From a checkpoint of a small transformer trained on Wikipedia.
Size: 15 layers, width 256, 4 heads of 64, vocabulary 1012, 12.3M parameters.
Architecture: LayerNorm before each block, rotary positions, no biases in attention or MLP, untied embeddings.
Training: 541M tokens, 8477 steps.
MLP neurons of a small language model. Each row is named by its layer, matrix (up: input weights) and neuron, and shows model dimensions 128-255. Each number is 500 + 40 x the weight over its row's rms, rounded and kept within 0 to 999. Numbers have three digits each.
A block is one neuron, or neurons of one layer that tend to fire together. After each block is what it responds to, as a language model described it from the Wikipedia text at the highest values.

L4.up307:550485396594499483538481488529453504486539547489494536479572455481474514454554507507464508567531486502487502502446530502463581482495490464494461500532496489468492506551492517525534495532548510540448474454504514476517452563479551493517445555535465552490485485538552468486447480487496450523432478446406528451527576525476500468488484533439522517476554517528515442501476413490539458482452
L4.up435:552462477519529506513469440522545511574523474512533512484549490490468452456504479571483490496507466503514570516497543473445531529428513502550493523467503499431494516514526580521445496486526491456503510543513549467481483445524488499486443515566458442568495472480516503506568506558482532493495483511460444474494599469508458539467433507526561446478487417488539593514506496563471614503530
L4.up601:481468521531545616495467556507558514474509570521548538448547494516508479455530518543502502487523461507521436444456498579521519433518462494479528509404513481471506444459505471512450537509487542441438535497443502586443511485446514475479550571519441498470514447460537469503491524570534480448490554484465584419465538476519470478493520552529542542533431490476536557489500530470465470433494
L4.up650:580493496528542378549522534499536462419443501540467519454501504428526462531497565464442451450458511406558520527453507479444538508485465507430540529474457593530482520466494533533554524528557504503470539488494422481444510486509508547545545504534445513538536547490515512491507467528472422487443433524481483477500475500479484483434462440486511487535512517481576503570465542501474536458511
L4.up943:519476520518566483479497501533523484583509547516484492410546517461540485451487487486515565523445534439518504487541502605458573485468503403522524430511556492495513476465486583511480493506507505560498503521379511503475518490417424541555491491520505436544509489490543522458446480517438530534518476527442583464514511519442479503505440571594538511530538517505544549481430507499523506559499
L4.up945:479529496531483463520490481569427491473451466538564456427510546470549519548574535459480434419540478454514500512479535553527533530517453518403503512434576437512516492475490495551513396434552514540501526549521481534490589445557454516475493551503439447444533481487536503523448469525491462481585528542458460455534530517455465507557437442544535453436421553458511468508490425519462473466540
L4.up958:568509473521501523505468518495531461494453561484494460511485471393562502455465591526484510487424496513511548506468593547441539549482491551417567479478516524414467528521518519538499470535536517512534472481423473462468489532524480486533492483430477457454481484520553534530447495571501487527506500472450453425530437466440557489525486506553475457451512493559563501467488494520467488492581
L4.up1002:519472521541489496465432511491529507506479519485562474476508523449449473462478491500414437484486475454453542483440522531485564518523534444494527528443521475477535504549480521501481503479538496542525551469483526528423525549472446464458529501470433493456494468540521483499507425487476488520486457475416441501510586442493424480440533552477446463512472570519482490498490479551543496469578
Description: Final pieces of ordinal and superlative words in rankings or sequences, such as thir|d, 23r|d, four|th, first, m|ost, plus stray word endings like termin|us.

L10.up209:478534508505489569486550508517506532478573492485535478527450548529477514537539480445445532511516535444485527469544450451510612447541420501563499556503452489444439457455553470515458487491446466519462495524462530436590528426502531533505504515505494528532417530501491519497442469479478458548553456480611460551436473561505524492477517515465488492480453475528518454491562520557488471447514
L10.up904:437518450551510450510501439453519499522470469498527561535536571493491550524590431500528497517579479467564510529517408499533517536543539464450499462512424488552442534511528422506463472437468523556494452459612481364528538453496486532490478481513459439496538448542432531440485521475490496421510528529486507539417546540539500431431483498485533494479544400470556451489474467547474508479441
Description: Word-internal subword pieces, mostly "it" splitting words like self-titled, Institute, Université, traditions; also pieces like f (Gulfstream), im (times).

L9.up193:502529474508495526510512385411550458483446579457497557533459518487546546547535493523463479523489554528483451532537481475466412557527537487450503568522461555511470476557436557477529544522415544435488544518435476444463483498483502471512491452521484498547429521505528447527527423535472566556475459450457488491479468495427518458505486529514553532455509454527482543546494486498513504501353
L9.up194:512548514509489492474492476477514450526422602459479529555455547482553512480527480503480538465510493511534508513459549469522429552567521450452476516491532434527504547555518619488520532424446494425500534416485504429484528514524481538487555464495531494499501517484510459504523448559455524484513446431464422527539415546517558538442468573504418557473515451513441448499556539523484536550391
L9.up890:404424486472504438488523488489583487463440489516481571491469505489555477474514485481438510596574516501578503470518526451476514499535471420474473516504440499524510538519513590558492498491507580490411517486524460537543489532464515562526455534425571468511511537487463511455502449439487536471525537522538507525506530504501500502450451543529512517481417485471477480489504543502510557507512
L9.up966:492511462454453466453502563495456485526482495446520422446511490492561524506502523544448471503487403461494551502524501507481460538467624506408515470503462497544498497528476476476507551476436517498480545567544509516530528572530462508516479462491517539461494536500515437513484475498511489449514492434507481516537474508422422475506543459459465611505497445460500516532551499462494523547429
Description: Fires on "to" introducing an infinitive verb after a verb, adjective or noun, as in unable to, in order to, failed to; weaker on modals and "not".

L4.up36:507452501534472531428508475480506410432437446568571575554481555476447506580511494504569454507597486459461495481469575501471533495543529454506562478525533481501500521500507471471518481528493554502528528535507500517501494483560451445475519477516507459523535509530489442530530538554528577444527456447507470444501545456544477504526478444490509498498477506455563496504550513509470562524475
L4.up369:490494507430458536460566462476491424585480551541488530475517574485501568467454558477448517529426453495500484519544524495514491578474548522477517504487485508490447530509524565447492501471565463437490539543502414401495524492569490531561594484466475529469522525433528462487494523517451494512481518505467468371544477506497466499530462533467482574481492483583521473437541542511527499515434
L4.up529:487488514518442449447556461478548491517536455557540492482559475494507505557468521595549433542510533475534485482584515516494470558478516543508449464512431493510505508592441535421518477486497511517538500525433494459408476518476535499497570540539502428464531459475505480494528456545498532466431479426435530495424457490526503415438500558551491524464505462517506535521490558436465559533564
L4.up605:498508482518440433508556480454497461456485528530544523525464522488551482486408505546548450525493522549496504477485504557520533450557527542427497451476463551429497499508518504500420561448537462528480488505433515455448519506537483528485567529548467482544509498512481573577487449537493496493566437493503494505529452527493571491494490475516480525416546418451571492558551475512520530481510
L4.up609:444503559511454453517510476535448460488461551564438517502543568556483516438486504497538427512463509517544446490482502494545525492485478532474405446555502462513497514475477507544586486515455536489505506513540475517486537490442486478429508510511449478516455517450522569484538461524484498528497484575517464434475553484482487429507453473578415512472452532438497552546552492484492556485575
L4.up663:461539474488497467513519442487468449472525589507548526482523411452478491556522438474493451523467472474530483536565499444485447495446483524546464556478499474551462497514529505492559501540530472474571536528469465430457494566532492561474484553531507518493514485495488510504539499571485473506458493479511541486472463548475544522493517521510432489487470547492498507439497524423509482419550
L4.up787:436522552518448555492518494563468518485508464542515471440515498544512495507505490462407483487511419543464542548540490485515502480498537560473498501518505545480486482511525543438498530423555560555519547532452497453559509501498507520496544509477520447488548586471519483523454496557436495495531506446478457476451545484557494487506471560532476552472533431486535540438486556539463556523473
L4.up1011:544523522421461502451513487520501419514542504476500538498483503500453547517512455495542553535494534526451516470555533461554479591505503553406451527482534470550443477543510507562531510429468515533415438545517406449475485568576463509529512478443489473510557492545466546479491539594514485496502465516548491523484415524519570495441391489441516552441497506543519470498510540436453420479449
Description: Fires on the word "to" (infinitive, week-to-week, 2016 to 2019) and "or" beginning words (organized, Orphan, Orders), also on "ot"/"ill" in cannot/will and adverb "-ly" endings.

L9.up60:470480510530441499483469466406508509523550460485516455523482459554495540548557496573503520531494495430465511510528569438499548410522489474520441483536452558481490628500548425528458531542487550490544496510540516454529473498446515524534494492424556532514518493513496500478456488459549530458523532510522574492594463420487514499553581421483455424496505444602546519473513512440552496495495
L9.up451:528495564478489559490544528496460549422470532482470507484421538515557552524537504502558480456514471578531435489451469483453493500472523515495494524594482546595548522441396470519426497529536414408530528517537468472503561472492494465506495475496485464497491478546477502527443491437509506501482481537541472518545535599457544459494551492558472512460496509578550527505487540538510439566483
L9.up470:527439501560494484440513530473495491517482570452502415469483604563542483471515488523466490505522503527531501493507421511502542475461440516494457538486492536496512469518555426543493494538457519515505496490574585490479487471538446475528505438533511478466495539472508478383485465469539523530505562426531487453557477468481503419462538437523466485428497456447542499445544477526593424459480
L9.up540:481440506528439456480470599528523476431465536537457457509417492465511568478525461460443482455549508526557481553545421524431518548410439538490503481487561531555499514492498468482481517539435514569479499506564516527483496469510489527516485439508499448538497498538560503502548451464532485490486499405488546479550452484489458478432429514519455472556561489503540464480435456547572484488513
Description: Word-final inflectional suffixes, mostly -ed or -ated, completing passive participles after was/were/been, such as recorded, demolished, nominated; occasionally -ing or -s.

L4.up143:435490474525505501513468563517548522506438514511428533470551578469525485468407538553491495496456479512521482529513562540469584462577490496438489518529501486527458554579485504551490467502458498494437531495511481482553460527483474508583522482433562482522546502508592514428483432491490490488555485538473459472490457466520519466571469450452494478477481533463505529489590532512593461552476
L4.up185:457481487529537563535522570558534556489440498536470525470458506531499470471538493418521517509511508447475447545507464514506459456441475451521428485541469502527542501472483498512491517513515456479532444541452494455525465530498451503511450543550474563469498504472502559449442440458446435523508427535496465506491533470504508518472503483488461435440480500457521591428492473533490454516512
L4.up235:582453503473541540500493542511464455458530513523490487509451440446507535541508504546545531470477495496405510501428527515430480524501500504492524462484540520500529436553417566458459523493483538463526505520514427526513547533467525546469507469539446526508521571457521480480477470519459469452529427400511457519528543436516504543542479490518494481522510499539499527561541560472606491555538
L4.up569:493477502510526541524503519423557518481553516503488396472497461511513443497458547411511545495486495480469461477563439533478508537480472556507494519492510504588499492492542522567477496529537509455485499536494425537498523502590520501495489509458571534455555539525488523510449513451539426500542513518515470475490468470477547486484453491532482548484440501500573550500549468534425417521478
L4.up591:473522485496559526455487543509534474495489495527516518427567463537487453533443538500450451538533452461473493483462540543585480551501506540552480591581533564507433522535506483564494541511481534531502528499500533568459492459507531525505541525532500559516449513473518550515438452506472548470465460495458469510555520487503493474503495453523460540502505495502443499491460518475434509460505
L4.up718:506470483520531480565443555463533425510493554522492562499571492561454488572568495541499546506538548493519545507484507499492469461469471447552470491489468473443523513504451481432435545462520541484553465471530499496523523536448489459526507535462565412490506497429525617471526468552454511430493526607505569492483498503527538445486532524502504559423511561473492495505536516509510437554495
L4.up821:560514529460484522554490456488477394515459441521526544534521492541504480589511487525495497477499570499469579508449434490524468462570497563474450499542511489460507485537517428537511476483488535557461484504491509483522562492535504513506518541507496480562373531442548507432486448508522454445491488473473515452553529510538573487464434552415550541514520464485523431495457528517482431537494
L4.up863:514532490535547502485543593513534436489466508460493491412492569497495535453514492548519547509449577560463506483486461481502437598445495484542560543462458474454491538559443506458528471575442448493463586525516494486499495563535506472422473489543432531567493492496457505448519488442401592476482549487495553470457510473618498515487539463468468515485538493477463517500429477502534543475444
Description: Middle word-piece tokens inside split words, most often "ir" as in Insp-ir-ed, Esp-ir-itu, m-ir-ror, also Qu-ak-er, ch-im-eras.

L4.up16:479606479456492465523430465557470527462504568501509512487497477488476466502567454468495518527458494443486502491505541521529472529521491562412507488507493538516424498513519565534543506460500441473548513648500479454461512514525589526463512537435541520493445525506469470477525489475497441439507544497502583470491439507509467573481462474509516452528543530547526451554522444492449450443510
L4.up353:439480470465551402451513471568481446505561525477522507522494514479490412547473531475518386452437548408506558553469551549447506526481507576519499466484416456515522566463529504507511465504555488537546519531536531464537466514512544545480589537519603516491442449483486455501503491505549483422443487428517552466460497587517516435523536519515491518473517543515511440480495472474487505537500
L4.up364:603489443515517458490519475528547465481503515502431501490474435499583533522587555459443540432508537546470556576448532471501427553481487517511506487541461546477450512521504490403448538424502504482581502476450360487492528536535512504510486511492497529467539530514525474430508464492442558497469442562520569434553493517463604490471457554502483525503592455515454507467477492450459450477505
L4.up382:495492478461458545552533470511456553572487536520502511486450458483503478489528399499456480503474465503451498483523481510491486424555526514493512435443458493488544532477495487524579558451421542409499558476524582477493574488511469479469507528505487484446488548595500492531439498559520415535518417429580518479539530498473502509541443579568489541462471479486566369590467500523420553477472
L4.up539:481540476511486533462476459559519465487471513488529459504469438624488477530421482443466450455518507539484462524509543499541402467531500489501430451552536510463494485459492513497430510552482456455490541450517526444509552484546426502510589510538563512469550464492526514483530513440512553568562489520571459491489477513550500551485512432448508573462528506538591493568540508496531468504542
L4.up544:513519514454494435492472465428559447549542523461504497493456512416507409482504519548489445525481498506404411479555556500432455497501569553534555491424483555508522490515524524524517494468557497492497486499555467493531492456454435558439561506545497487496473474578470541517581522456449529492492528510521479518491552559470501471455448551518478473480469539505547468494511555509468462452499
L4.up807:610481506489493522480538477516462477460446515469475472449424550504581476538516479493500460512506502459474552420519495574475550506474479591441530415505528469535511473512450506428507442562513503491558521448532472513519428554444518502485565501486485506460541457544521535487585497587424478464549518514490500526494493538544492477483540438500483521476541515532595435462475581546468443542522
L4.up985:488485471487547428472494469562460435569504500500446567487417468470541469479471525497433574469472461457504499581442523517478481545518516523445519483587473548447518480506470496455467479503515482493564498494562488498517526546555506517458552520456496451463516522496518468481467593556486542479468531486539546551485515511527567485478447501645506515497517535426547431485425559543472461427603
Description: Short word pieces, mostly t, f, it, n or et, inside words broken into tiny chunks, such as o-f in best-of, Sg-t, ft, A-f-rica, che-et-ah.

L10.up689:474482486530512520556520587467511506482479550518450487489546546503501487477473456500553424503487524463494506480501564512470580521557488387483532527443486507463451512486548484470489500537503522515497460493423465521542470491426516386536506460501536523533488496522471525448478446530501542505511499546565465493398502587467482566540497472513539536554456448430499577474453485537465513504537
L10.up704:514467477524498548453487526438453547486460452543536445537471425483510511535528505469514403532547544427576463493518510507481598452516531482456500567535525498442499469544528460432441574549502522466560510470529533467530495513480549501484483494559520506536444533454504452571469517579518460485465492512458518521547514537516485552460593466532559528567496469459517481532475487487491504481498
Description: Words that open an adverbial clause or phrase setting up a main clause, mostly after (e.g., shortly after, a day after), also because, although, for the first time, and clause-ending commas.

L9.up65:480449461392513540501426560478471475382505542458457472508504495465517478557480470535548500454492502532532490491520525527530438488564503511472425467452461544525487548543475526507465570557504485462515515484431518469464454490498508529552537469457502558520514534455498496511508503454478438497510491570561569488508470487476462497498452493539572549510497490536526476510480443565439500549456
L9.up201:519509515497519579470498519451500500525462475536493559478539544500523509476562522505567526432510483506524527530497552494528484496489441516389479536429555514577499476443461494518521443464508491575527497548539440481543459507530454553483451488543425531495504476450486514431451557555518486469472516465501393435441469438570516451526509481484493537440518477471537546498489468429480524504486
L9.up247:453498444592511514491501540508486472477509476550465463473528521519551533494533544476491512509483490543471508395437549500471480457509543489447504554554580581562430572528492528552461511529502472462542462497502520452539494446511545499479445494541545531500450477505480524484470482496516424452435465534535495402536534466510446486485451490499532583442505432585559476494506464493487536544437
L9.up760:498479513414433517474512522517494472460527499495477509589451556503520474402560475441541545485470515511522437517489466466491440464545575525491512538463526443579490526553503566481521440483539501467468565477551469485489528501526553472473486555479530508393503522479473461553490518487546463444469528550428519464510476512487438458525487447486564532477459512504428470450528473512526483519513
Description: Final word-piece tokens that complete a word split into several pieces, often nouns and names in prose, such as Cent-er, s-ong, Seed-man.

L9.up180:454561493526436519489532546465523480513439458484434486451466516508497503499413508600553536490410461483532474531454503462604502455472561581472568498552478525524443510490493460511491552432505446541491532474611513499505496471543463510461513483488460478487502450508435525442497564552495513522430438456500545436565508551554483426522498531421486532486506518475522497496471511494516490511520
L9.up259:542472447540539502507498486472528458564500462491483469485560525608501515447471483493504478413506539453564489486545481538554494421487462514473611491523568525423503507533376513485426462500514498518503512461505555512527535524510558472482479535501494506528472573567471554500567486455478510500598507512507488443548505575471523458481496496509498499426476479471547535495437504482481472511484
L9.up422:496484521483623544505475480446513456490556499515517526490444469510569496545461572541518443501561521570536486508517535480485519490492471457464553502588512529467498512484504543490456544520555527519440486472545576471477473570483550445525498528552489512447450487437520472470480455562576478508460475433526520474536517581409459505473496501510517556548502493500507532453499507489509544440447
L9.up846:488511537531566500457509446462539441539538492544479539546434470528541539452439461534526476507580460525495494451505484471555500465475547471487542556473538571448466547460406458502488552555539487474457517455496545448478459522468458456448521444465512489443445468568485588479529502520465526468486445479546460475514495514439538499524482459471448493490525479565482463551484477434588545477528
Description: Final word pieces that complete a split adjective or ordinal, often after "the", such as follow-ing, e-arly, sec-ond, f-inal, act-ual, and "c-areer" headings.

L10.up503:473440470531414521480505543512585576464457483456519515562533494514450490511428483444529479499522547517591493520591482541549470539487476418479419566520471557528473531453532494487466529493481458483510538556539532422494500497497547537550499457489551469512559510516581528411489496464462537360539569500464520472556479561476538476484516486471522497521521430565490540545492497452578505537505
L10.up509:453472455544427507482489506476580513451528498463508464504525527502507514486521500499525482462513474434502489593538497526546584486494539459527521525516467475542451517495514424465453546447457487529526563534481559448504456496523566537470476423502506452529501479401557522447526530473421451487453554492439566458504487427462569498511465501508597476479494476490507522514503502527517467484449
Description: Final word pieces that finish a short, common English noun or verb stem split by the tokenizer, often before -s, -ing or -er: thro-w, gr-ound, mil-k, truc-k.

L4.up14:613511489482463443496489436527580431586419519584510495479505471459488513465511455483515572525457529401442479492569492460549559519527534452568522484463424511479601520441458543562467555523538500513513529526465466470531519515477537484515508551585467458461531457536467536463519510499516474511536515545512412592472502451442450505539466560471534525454535497473452474523534496490442485503526
L4.up91:499480502394540508512454464406507491561437530526510426488518534466544519473480491411519454536547504481439438471529482570536497491444498597518572522548456483544528512497422493536550496466542583528509537576550470401580482491486458465412452556524538497537534518556511531388520490531519415457554513485450535521510481532471505514509506492556536478542526518462489490469449496491516449536478
L4.up284:471531528565466538473516542459532538564470580582517531522492548482562552475422402513511496505474452437481542462557560428468458485527528538466518475572467487526508455457523466509531507443476485513457436498586394489480454446572488463475533486501445531466442490532521487477466503538560517483510485527502481543482585495530504474574511500500437482562489445417536534466534500500561547530475
L4.up352:521520547483540471454491531475538445496480521554527530500484536543568566420509448512481508469481526507467482463556486540508524569535518496484537489582544511480461504469484485438486526530533400559477510527534539462488471484467474472514447539426503408522515491453561483470478451469489402500481447505589573529541497520537496538468478444508509462479525462510516482475554498439480414532478
L4.up373:510492551494495453490546552466589486475443482554509556522462421524524541529507465506520546535607455487503510497452476512542517491516529528531459530499474451568444478476494493460478548465480562522513503458472486451450570495452484448472496482551531571558496483549500484540470452520505479432482581509535551504464468563480536473485465494517450525480528506463541489499473465427499486510497
L4.up725:554527507528508526520460451500555497464481471556621456451482404490570506480532492474527573544510506513406508435508466549504511545489535470491498483552485500535538524549550481466508510445528498439556433487480497472465519547498502558439459441452487489469494468497509453465489546548476496537557451554491535533493462518494523442477437528438493461535545467495522479502473530484531436526452
L4.up890:573459468522549597512453464494431491512430510530490547528453522484508425501490553482428497516467472440547500510458522461560496492527452493499434466535452487454478566437499521515528446491495552495535465435500432491474522519506458476444611517509511481522483524449541496504498501580592488471390508507578506571552423474422529523468510438468497517493420540506491489466500542536498473467520
L4.up940:454419536488504437493517522459465522502529481589464526435521522475533554462477477437443451520535471442508506525536514544534557527509393527518566563519476473542535468494407506546485445466421477458485467532578488447523571509453580564498430444509556504517518478507563516434525489496506408484472547459494520552468542502501491501540547484535488483435508526538487415473510473531534460469499
Description: Inflectional endings split off a verb stem, mostly past-tense "ed" in remained, continued, joined, succeeded, plus other mid-word pieces like obs-erv, Pe-ign-ot.

L4.up280:506499527546473424461524464525547558462475527480501551431488502458442474433567531451492486456465473544488467532402470531545477487475533484554534520492429513462547544516472538566476578481482447465533499523513530440510537581433519514557487469495499481520598513490511559490421543480529568439536494496419478485572526451491514538490509457414445502495429495599487550534522556497503490469526
L4.up376:502494530431482521503497527548489542483565525542457531493455450466509471510497531460472487493424462502503503502460490536472496451546516548493547462479550493497508461469528444496506490532518483530495552533511486437492438594518481493539500544467453490458553535464509510505499479598533464465570478519560418535472572507431637443411452552514479474470478573551508492477442487514487416477479
L4.up436:539516504538430479521555502531528432469493499440502492475490495467490539445446483553441481512391487505594486476499489546528501534512523437554487525560523525492435497533503497535517488519425496467491559530453496420503466501547537430529448455537477522572483509444419557459556449522514490510568537538496450421477517424524474506444454500569498399448461512550475516501503487557491562518478
L4.up474:513481534491526508462481469547414535486452484490500527528472499468451531482482436449493449466405460522513521460494436494507531510487448416455504576557487491433561456521503564448509515561516491450498581582527467503444540539562471454473445523523516533508477518523454536463497489481531446470510484504496504454531573494517464484505526483490474505465507544515443586482506531478507595510464
L4.up532:484483518476433542453507510427496496480509519427505471491504517511511563451456519510516519517450431524539501534482565508504408528490512450517464483492478506491498512569522518584545517589460456547494495474524520490491435471475541529545530463535504537521534545509479539543510549514482477531469518497513549449504565485536533470501395440566499560427515406565520469588479458493514481457485
L4.up602:474509533448502445514542459497498516487441519513530482508467521528548480526460507479545507493527490540565471404413486517542492476520534491540466494479460456596539554528462606540434497475465430557503494515476557445483484525514480573481445510521453520546550558486563536478470557486482469483514540486509488491553483541473507556474419534487497481552458527553487542482519554484502479545538
L4.up615:515538493471468484577465558553514527473401481486476443550460518478478558503471511499453414511481506595510513470458521531431474450508489467538484530500513515481519552566550454508503499564495459505612472454487521500530490563496486489431500467561406437497483491459507534546518526489525469452452514449513501417447558495395472502483519457574489489473478519516574574509466574486522501468529
L4.up946:474499457510463505468524465551505479540540482501478473570516602543493540486515493522493543472519367549496525519432514441505472470518497489470464544497514545514506466499426442522542532556472555510522559479469541535474481520497593534554489495484450472545552484488483555442449475393461459425498518470431510492477552520559482522531530526550508519465499535414538444592432507548545536452503
Description: Closing fragments that finish a common word split into pieces, such as t-est, vill-age, clim-ate, secur-ity, plus "of" after "one".

L4.up129:500476477541475477459473475514542494530498523565513516469520459526512465444527532545483523510483514506455529494483477406526526523482460446508603486447532469554484423433468427483481546548526519489512478434474500504493441607414434496533542546557491516517526540583407503607503515510487506465420475561532553431538507492505493514472501540526502525509526428491502493520515467444513419478519
L4.up157:496521513528520452466446458472543453470541510517484456491464515498512561517565516537529403476484471502508424467462519518430493543588531461520507597507490537514508463528475514471528520508513508512437421502475510501474476530494518459508474533531503455422523473467521490410506484574528514534472542576477525505500510388479461462435465532574574445510482471475491578539505499581497535473529
L4.up169:478535560452425486493476499443544473525519540506456525522424482551474499480534496507538577499492500497454521597546528527475477504483505544458457534549485482521532495478512486500527564519503564432498447471480475502513494521445540505516422524460471517499453559483499483500495500439541536500487498478509504536520564591534447488470508558510485529462570491546502425546481480446509482537467
L4.up205:510584573507475441542551532538537530548512482449490501507559405487472462443454518523635520451433527482452423550537425542470532514467476470514525502496516475515561474500484540480432500558586516481420537484461470468468549508488488571510489431470465505471539530474572479465505518444505508465498479496570496486509433499507501462527585461475467458473539559426530486496432497551549505496495
L4.up218:530484496499489467437503419486544559547522490511499515525545518504498491506440494512498563464513454512523518534468535520465513421503525499499443474535442525506524565470548436481482556551542520423480543450470521427461536511446467471569498600507471537533475574523497495577514440431515451488575524550473470450496511552530554464486532506545543412480578501438501469554494448455517537430559
L4.up283:447443498521509486450518496501496485543551521481556486474517489476514507533548457538522455488460468523558520474528500466522456478479494458438511455494450418535517491526552513492494560466524533474512548469473487500576489511485482513543544522556537500432488432515429530476508453475506499464561541464445467479492563444447543484501511553364505453502525521520483452482494495538475498476477
L4.up652:463466519501483481515585539483501510581456507491502420548430483502418427501457565482519526499508448459466470451451489455561543476475467416455552529467527498476442530487513523459453498529610526537437536523376474485513461457563468532494519506557530453551498470499579531535469489523524542469478449489484509479572512566495493447456466506482526546470430495512485481428436484567508492523578
L4.up801:504467515428421515531505546512579446532497509503484485450552502527521489423563530548546516485473489497504413468436493545558503490481510484493522542534531474491476422535588533550462513477538490483443459458495481497483466469445412540538520484497515450481488483498435382501491549508518478488459513502520504469531530528555495431452511472519485482499573497520478491584549521443533527430500
Description: Final pieces that complete a word split into subwords, mostly directions and adjectives, e.g. souther|n, independ|ent, eas|tern, anci|ent.

L10.up37:498510551460549521444541470438468492445532500513489537457479556449524546505500501496518496501487485505527531559517522449499447577560474515516543563511544508456534478435510575422444480459526526553530548491576506446536525534475458472456470482493508474505527507504515461562540536546459556487515452452447524558521444544467501538545478524559461480489471546482471464544505490520482506425407
L10.up572:526465490466502492496490460455458512513495457464441508486548518473503477506516441505522522597525507516544480468581472488484451442542491510476455516499528495516515495487525532463503506478612545494490462516542418450515495532442542488507486470530538505550518513533584535475499510594477536450514492528468485573530474468515535539480523488430521473492477439525521564454526477455480490440473
Description: Mostly the word "to", especially the infinitive marker after verbs or nouns (persuaded them to attack, has to worry), also word-start pieces like "to"ok, "for"ced, and "for".

L9.up255:524459518483406553469456545475533442491450519512588450501504530529538556446508518482514476529485458465517549489524432489525506481521470483510454510610567553478439508470561376492515551496514501514505462470519509490512432491506543583539463446511543464544457492536575539524490485437523481470498527428500518420540458481502452512449517499492475483487496458511553458471575486421529470494532
L9.up600:555512546476476544486450537469457491502522500458472559504478514541454460498449556466462433508571497449410518460494475542453525461488464441480517501560540487533531544443583517480433507483421520527527463541422458498488531437593473463483437552510508491545504499545565574510529527467504525529528545451510519501508501401505479504496473546559547541539505512464462508425457455456499453469519
L9.up772:497548520444487492484481484575466476461484465551516467416469452530489517552501523518453425562411495462489467500491464546493503542475472510494446502528526500533417514528530458525437511469492442471451491531514436570455600489503518503437497512468497515491523533546499505450473485405458451429502507501484525585590531545510423579555529457483527505494513497536528472491464444495525533517501
L9.up938:503488542431472479523463480516460446534524504486525520538482508558492504529500478546446514476527542493476493465485465439451429480496456423509519549563530455469457437553455513451507520515450489537520459494537496463516488469482502437526455536459515507538586428540463537504452540501493569497514598520424524542496578533547564528539529496520455516493454535525515524509526502517477525510497
Description: Word pieces inside a longer word, just before a suffix such as -ed, -es or -ing, e.g. critic-iz-ed, pract-ic-es, acknowled-g-ed.